Weights of a small transformer language model.
Size: MLP 1024 quick GELU, vocabulary 4096, 17.6M parameters.
Architecture: RMSNorm before each block, rotary positions, tied embeddings.
Training: 298M tokens, 5094 steps.
MLP neurons of a small language model. Each row is named by its layer, matrix (up: input weights) and neuron, and shows model dimensions 48-143. Each number is 128 + 32 x the weight over its row's rms, rounded and kept within 0 to 255. Numbers have three digits each.
After each neuron's rows, "fires on" lists the tokens most often at its 100 highest values on Wikipedia text that the model never trained on. A number after a token or word is its count.

L16.up551:139112074149195128164132110190154147097091160145119113089126130112145085099162130108099154085135121106144182111161120127117201137121141153113110064101151106124066126122088166167105188079158103135123187113126150156077112138088101252158181132141123063143160161133089064130122136138120122137
fires on: " N" 14, " | N" 10, "N" 9, "om" 7, "ann" 5, "em" 5

L17.up213:097140122144116141136165152145131116201142164139189137060138194192223073149080215108096073095138161056120102153172139112090142134119100104114150096123119139072132138132198150185158130120126141129151162132113058151119120116126128067136104128160094099088163142139126098132112077150095121127
fires on: " T" 27, " g" 9, " a" 8, " to" 7, " E" 5, " G" 5

L8.up500:108111108167134099108161114109099182123115140138101120160107134118134168186101133147126074124102096075127167116140128134173182164096138139150155127144105131094098136102151157121098129146137134125042033154080112149116133047147107145166177132088116133157103168156128098142094148165141111158
fires on: "C" 16, "t" 8, "n" 7, "m" 7, "R" 7, "T" 6

L17.up630:192114171093171143083141187171099115160140202146176121150125126128155100128094124165118122143111175146165092123096164118105094155137161112111111081081084128096132151160191137153118131110131092141131187109126163114112139116109157091134101100121125070092147092154137063119158091126058097219
fires on: " E" 19, " G" 13, "2" 8, " her" 7, " Her" 5, "I" 5

L5.up819:160138126081089156114062062160120143087133140099168089094159145168080126096115120136152148105123161174126153137083197088111130103146116138134130118116145134131071089159179083168145162075157122086101133178159111137120121194115144128107106119165140063149153112061140127136134106090119124129
fires on: "k" 21, "el" 14, "i" 13, "h" 11, "t" 10, "y" 7

L12.up22:129156158186150094085136170087137128124147198123122181169145080122103099094157195099124129148109085125151132097087127142154152202089109096147155125162086162090148086150090133158153071066095141182171083133102148132123152142135107155110142173113148135180089129149146159126141134091101142140
fires on: ", with" 16, " D" 12, " with a" 9, " of a" 9, " | " 9, "v" 5

L16.up892:115124167154146121141090140152108152103099065113133166102128118173152169148189073153137086101148164159150095207080124226155109120075145149115114107115115150084189101110139126164137127091140099141155110104082123132100087131123133146180135181157099081087144101148116152152112086102155130122
fires on: "," 53, "1" 15, "2" 11, "-" 5

L14.up916:140138150119163163092137137158120106146151140132082126091142128165111145118120124129125075112139151100142141101110161172111123150156134170088121151086102144114123142056153104144110158124056155176173087093070131187172148101097138080130135116144169117088173162114112160078089139133145101175
fires on: "." 32, ", and" 13, "ul" 12, "s |" 4

L6.up308:076080087120125207178143154159127172066156113083125153097102076099102145134145128093158130129109122111126196109122156167175123117084113153137099137145153161181146158081105096146135152134122105126093148107139122147135147097121200137145120090140121161094142175123164085151110101160111133143
fires on: "e" 18, "ic" 11, "ac" 10, "ric" 9, "end" 8, "i" 6

L4.up163:059160179141175164109160115116108140161152188143123118191119132129079112104141124086108171140115122131138101096118111169123188146150149114147145195119103166116119111099128149115144074126120146147084151054166123184122147077132108168099214122147194118111093148137194131133144122151051179129
fires on: "ar" 62, "th" 13, "v" 10

L5.up377:141132099134114087055117094115126103134149147104135149106079111142114168111146175176107136147125109137170123098133090129180087057157143145124164189134149133122135151166131062131130087096138139105131086165164056117144180124156136078174073121168111054065127139142130096112129141137134141150
fires on: "'" 21, " '" 16, "y" 8, "\"" 8, " up" 7

L12.up829:172132104158165151152169102169107148175056222103063100127095163161120099079113109130096119130150112161129104134147155140116101088080154157170110141145108110102102098090083157138183176148046160111156095110185112140108102130099143111166135162182113139135102177059107115123145107134163075115
fires on: " " 45, "z" 6, "-" 5, " the b" 4, " with " 4

L6.up808:087166124112094104151178108149150179119097109181149151121143141144045158100080091131124173101113172158160108134147202160109165147073154111093105113106133079074103141159158148078149183120148146116090149149100075097130113126145150181177121147114166145118170167172086081115183116112155149133
fires on: "t" 18, "a" 17, "it" 9, "h" 8, "al" 7

L4.up534:134142125116125176129134175146134147139108080135112136137124092093082173078119104075130112101116162126157128129124112123088117125120210129135075111105161105159093091045130100156106081094103165135134137128139164161144130152153149181147187054165185081137057140156132096135163140094089157117
fires on: "ist" 20, "es" 11, "ins" 8, "er" 8, "ar" 6, "ers" 6

L6.up458:106172111121153095041142143086126142110164048113203186166118137229147135163134129176129094110129165183164110173136084154181126174138136092065132111096132122135147173095087097190066121115136130110114085097120143118065117150104133096126097138132131098088117122123201168092086113183150087126
fires on: "1" 26, "d" 13, "it" 8, "-" 7, "ad" 6

L4.up149:138138128090124133159087185111080154168080105162103209140134090061134182157169125114118102092173160107166081190162126139124175131070097194126074093122183099158129099132218150132107108128133119139113144126069168142123142098180145113102131093110135127111103170132154145154087132130135193132
fires on: "es" 21, "ers" 18, "ing" 13, " Stud" 6, " family" 5, " band" 4

L6.up423:111117097185062105148135086140132168089180132124108141128123069151157155088059102152143110169130150149175122123093125079167148123049113080125154157131132159131081144083121103145110190130083179136155139128105164109051110185099126095113153143122122056072156145093166065122115123139118107136
fires on: "h" 14, "ir" 13, "o" 11, "ro" 8, "a" 5, "ra" 4

L5.up734:171100088079142201156121173112127107139156032097112169101138142153070162100125177131082120107070083117107139158061087180122172096095158120090165152142154120137136188163133124173149120065160109149103128097129178124098112124100062131194102105094075095138070130199138091099167093146104116197
fires on: "am" 20, "c" 13, " most" 11, "ost" 7, "om" 7, "ch" 5

L8.up935:118139191120167199096148142131106124135164097111128136160141108153124119112125105158127159110103145184168125117108100145103158079128167170123162084057105240119125077167139117124184091168087095143112085150111117224137141079074052158099168167101114113092118105121118124121150077132122127164
fires on: "ar" 23, "%" 17, "ath" 8, "ag" 8, "w" 5, "th" 5

L4.up222:113140073103122119071157149096081152171089071133105101128086100064116184158100138116131150152087127118153173167082117140125121073131102091131095165124160111122118190093168103098132119086092084144102131138141152146148094096134146133149117111164154099135126150170094147179129084157121148149
fires on: "ing" 29, "k" 8, "o" 7, " votes" 6, " (born" 4, "it" 4

L5.up224:101192185094077171087114117179149117127098107081135068082118139134132128140101092111179243095096149126118098137165153144109072072120127104135123116144144154123132117123147083175067164138144149131071153143097175179118072132160129139068124132148162083121154155091114098109111166108150129078
fires on: "ot" 13, "it" 10, "t" 10, "k" 6, "z" 6, "87" 6

L6.up681:138130109102110141111100142112067091133112118078121155137124117117123121142102128101147125191099098172109133120125223107155136117096097095070161114127169162105143231175128111183121147110158151063116084154158125199171127134134173110163095122087156134066111110095161143135112109154162150115
fires on: "ity" 24, "ies" 20, "or" 8, "i" 6, "ion" 5, "ions" 5

L5.up532:118180148075160158161180102158156146104148063108089113116100106139104173080120127115175160144076080099118129113111150151110128113088096151151122135151163064095181143129133116180075148123095080155085111071097069180098131127102196108162083141147115154160112142160136147130103133189121181140
fires on: "et" 17, "e" 10, "ing" 10, "i" 8, "I" 7, "us" 6

L6.up897:126160089175126112096082102139132130106111148129150099106113142112146171131162143109179147142094108150118121172084152157117123140103177132088087182146130098090134148109153167157143147157133067125123188117075132146068076138119097163150128176135159125072154059112115166116101065141108108116
fires on: " an" 29, "2" 18, " of an" 9, "1" 8, "ical" 5, "E" 5

L8.up331:136093127148145092113077114149083199148085132087117097130120077107154091104132085142058140092147175162133160096100140145129114134099124192168143087140104103141112096074186157185113107127067134155087100153127112155116118172174112099117092123135071111112108127124110136157134142139117142127
fires on: "m" 26, "n" 10, " year" 9, "g" 8, "c" 5

L8.up638:207093108147141148106063144205155084114144190135108106181108113084119099121169150079113072107140154193150141074093115095133099228135087113169104164119111172104145086131127157111152168125136150129166108110154109150104157104141127118128122141086102104138045158146117108087136114185158099082
fires on: " the " 41, " of the " 17, " in the " 11, " for the " 7, "The " 7, " at the " 6

L8.up1004:102110136030160186151133075108135101167124139129100139103148166126113088091081140116138148100158129098105173127100144122117189077102179197083131140117160097160139150102140105132118178125079116110164079068151121090093150139101164098142102130166090152114129114094178162099108134133142121122
fires on: "-" 33, " as" 21, " " 14, "/" 7, " &" 4, " v" 4

L4.up758:116168123092123145095125129124194204091131169074128162152081095112104147163140144205142138179134144070109164108097130146101139144138136035103116082114121151176105124130120113174122174155123131120087109120113120232148132120131130183118110140137057134085164093116151152150072075106113126101
fires on: "ain" 14, "us" 11, " ter" 9, "ow" 9, "ran" 8, "aw" 7

L16.up15:155116148095133105109135155158141171143151169137122106137102193109139124123164149085167116125219122094095101103133181149139115165109092177158134123055132058122122108147134124088104197121077153130121138100114107164092102136169109089158119112113126125060128107178123097174128148174132132102
fires on: " M" 46, " | M" 7

L6.up409:178113094088158089143163126087115148089099163124163105109132110043139172059138137057134162105119130143165089159124168096125130135161175148115149061177161119107118090156121108189095152142178112079100095143141148093147135136110096100123118153170131072131128126157171175090077121182094138095
fires on: "st" 42, " St" 23, "and" 8, "ud" 6, "ri" 5

L6.up49:058143115171150143155172152111166106163206077115095088172067132131100081112096153105155140151075146150065148109205105076141095105000112115132109142130135145125122113138139145099118170137057121123161048181158117138159086149158121136039054116099125158163084137122142107160120103065162092101
fires on: "s" 24, "an" 11, "ing" 9, "ur" 8, "k" 8, "t" 5

L5.up991:194101081143104180103126156149137153095099160135159169119125120165123123121121212153089157192136161151088111133071134091111089115133083121052126062183120176107167170132076126167143129085159042136147131108144118133152136154147103108132075165091103083054124097148167162137135087191115144147
fires on: "and" 26, "ion" 18, "or" 8

L5.up342:186089170139111184173153109155132105161137153075138135156103125079092157169151113147107100081130135165172093100112145086117164097092068108189064142131138186138122191200194115137172147094129182131130125109130088165090188130156126163164097125137138149164046156145139094142156107147193136130
fires on: ", " 60, " and " 8, " in the " 7, " for the " 6, " in " 5

L5.up674:175111159128155130100175102127148116110180151145120131174138142147146130099201186103118141063099111176131165105108114150118133115065078114128086111110131142095082105075112141137092104126078107117133131084115184114120185136041133181090144169103100089159113106083168080153095109160124137133
fires on: "N" 19, "un" 12, "ann" 10, "en" 8, "em" 7, "n" 7

L17.up1003:151168134100142127124229062055100137160115139147031139046129123134125091072117065212170076114138107152177119151157130185117169129137050185125129127167116105110109082107125041188163111140143122139176126086120105134150149092074114148121126163132150157171132145144091153083078104090154108123
fires on: "." 70, "g" 5

L8.up829:124108075186126082165158097194156083107103109153161114151089112158128101077101127135168120102126155151096126135035089122138151135130120086112153134159081155120076115136155084166124103130088103169121094079127156100107130120122141095177107188144124054173084101098145106120209121174139157119
fires on: "ra" 21, "st" 11, "ri" 8, "le" 7, "be" 6, "a" 6

L14.up751:131072065090146165113191146132122178098133164143129149114174154126186120110136135155125138170121176143123151092150103133127148070118121173097083165147113088073115092166160154112134143130151102098114095148109131109146089169155157109148161118170145085143132148113210132163126097122077114115
fires on: " b" 48, " sc" 16, " the b" 5, "b" 4

L5.up913:124191099105186157185176144097100109082104122113078169097130150094109124110150120152146115151124138126131122150115101127193150168149139138099155106150103142113087166087118094179125151166185154102161137150149129125152195126142183101122154158110151134135119117242147117130111109136113151138
fires on: "ab" 24, "et" 9, "and" 7, "en" 6, "w" 4, "st" 4

L14.up423:207100098068117179108167149092109127127089159144113145151133031126169083079101168171092072111073145129122102157142104145102117121145131120156144162154170110097110084160087193115108096076113049114099133166152127154104143147168148087126159127168147105080108137079124152125150116106162144145
fires on: " b" 48, " the b" 6, " B" 6, " (B" 5, "b" 5

L4.up128:091153120131185145148147137111168074127114145066110099105138102138152097090105076130163131082152129084087152124101165115144105051158121065108147135080076112147170060114128159150142120149163153146101106119152153169189134121188102111139120133095106112119175150118185140140154125137143137138
fires on: "r" 18, "\n\n" 18, "c" 9, "y" 6, "m" 6, "ar" 6

L12.up204:143111082095122124093136104135157115146123132088123158146175119132127111148115160143145100094150104115081083150112105153158136117089154124140124151139087159126175149178112138137132114081157118114087055119150089110155114049166137114184167166144147086169098168154144128096167147157160088094
fires on: "." 15, "r" 14, "C" 12, "," 5, "R" 5

L6.up532:155159133097085127086105136135202154132127099135114145110103082121115088129088146166141111125145130137158157143081138105145071096171118129128143152074080132131107137104105130135117120086204153116129141176158042167138091101209100113147114131149085125068119146069163124148131133153182177137
fires on: "0" 21, "id" 8, "as" 7, "5" 5, "ay" 5, "es" 5

L5.up120:144102159125161102097120129149174200145109133120131093112133138144106136076148093102150146071132074132141166120139162129110144136094120121100146145108113116158073150189137092111123160115148149093118178116090113073136191145132128090128108169121105136101154121142101070074109132094183152137
fires on: "l" 22, "t" 20, "ur" 13, "al" 7, "mar" 7, "ar" 7

L17.up331:118138117095115187185136144107099119132118183099175109205163156105108124179191061146172137103130144107164118157151186133159161117115123148107091134125107145134108091172146175131083156100095163117101066097083110081156130138057113137191129191127189162157071116139171168149104139114096102106
fires on: " c" 17, " on" 15, "ad" 9, " b" 7, "ol" 6

L6.up598:157071134094158184083125116083133089132142170087127157080187119162122116115130084091072144193056114111159156189144160100080096072107106120100101096195143152126141126092067136116108070066172134116108167175133155142138113146084128130141119209116133122118068134173131067107181071147079138106
fires on: " most" 31, "est" 12, "ost" 7, " many" 6, " only" 5

L5.up337:132199152133148073144148121027083157169159105112113159089156148101119164137134075127147102120104136115121177207166121152083101116128098154067120136168112104104118135090140148088138147110126102141107211101140161145129131108141137154121154116070197091170159128083125121150079133149123217135
fires on: "it" 12, "ing" 12, "es" 11, "ed" 11, "ip" 10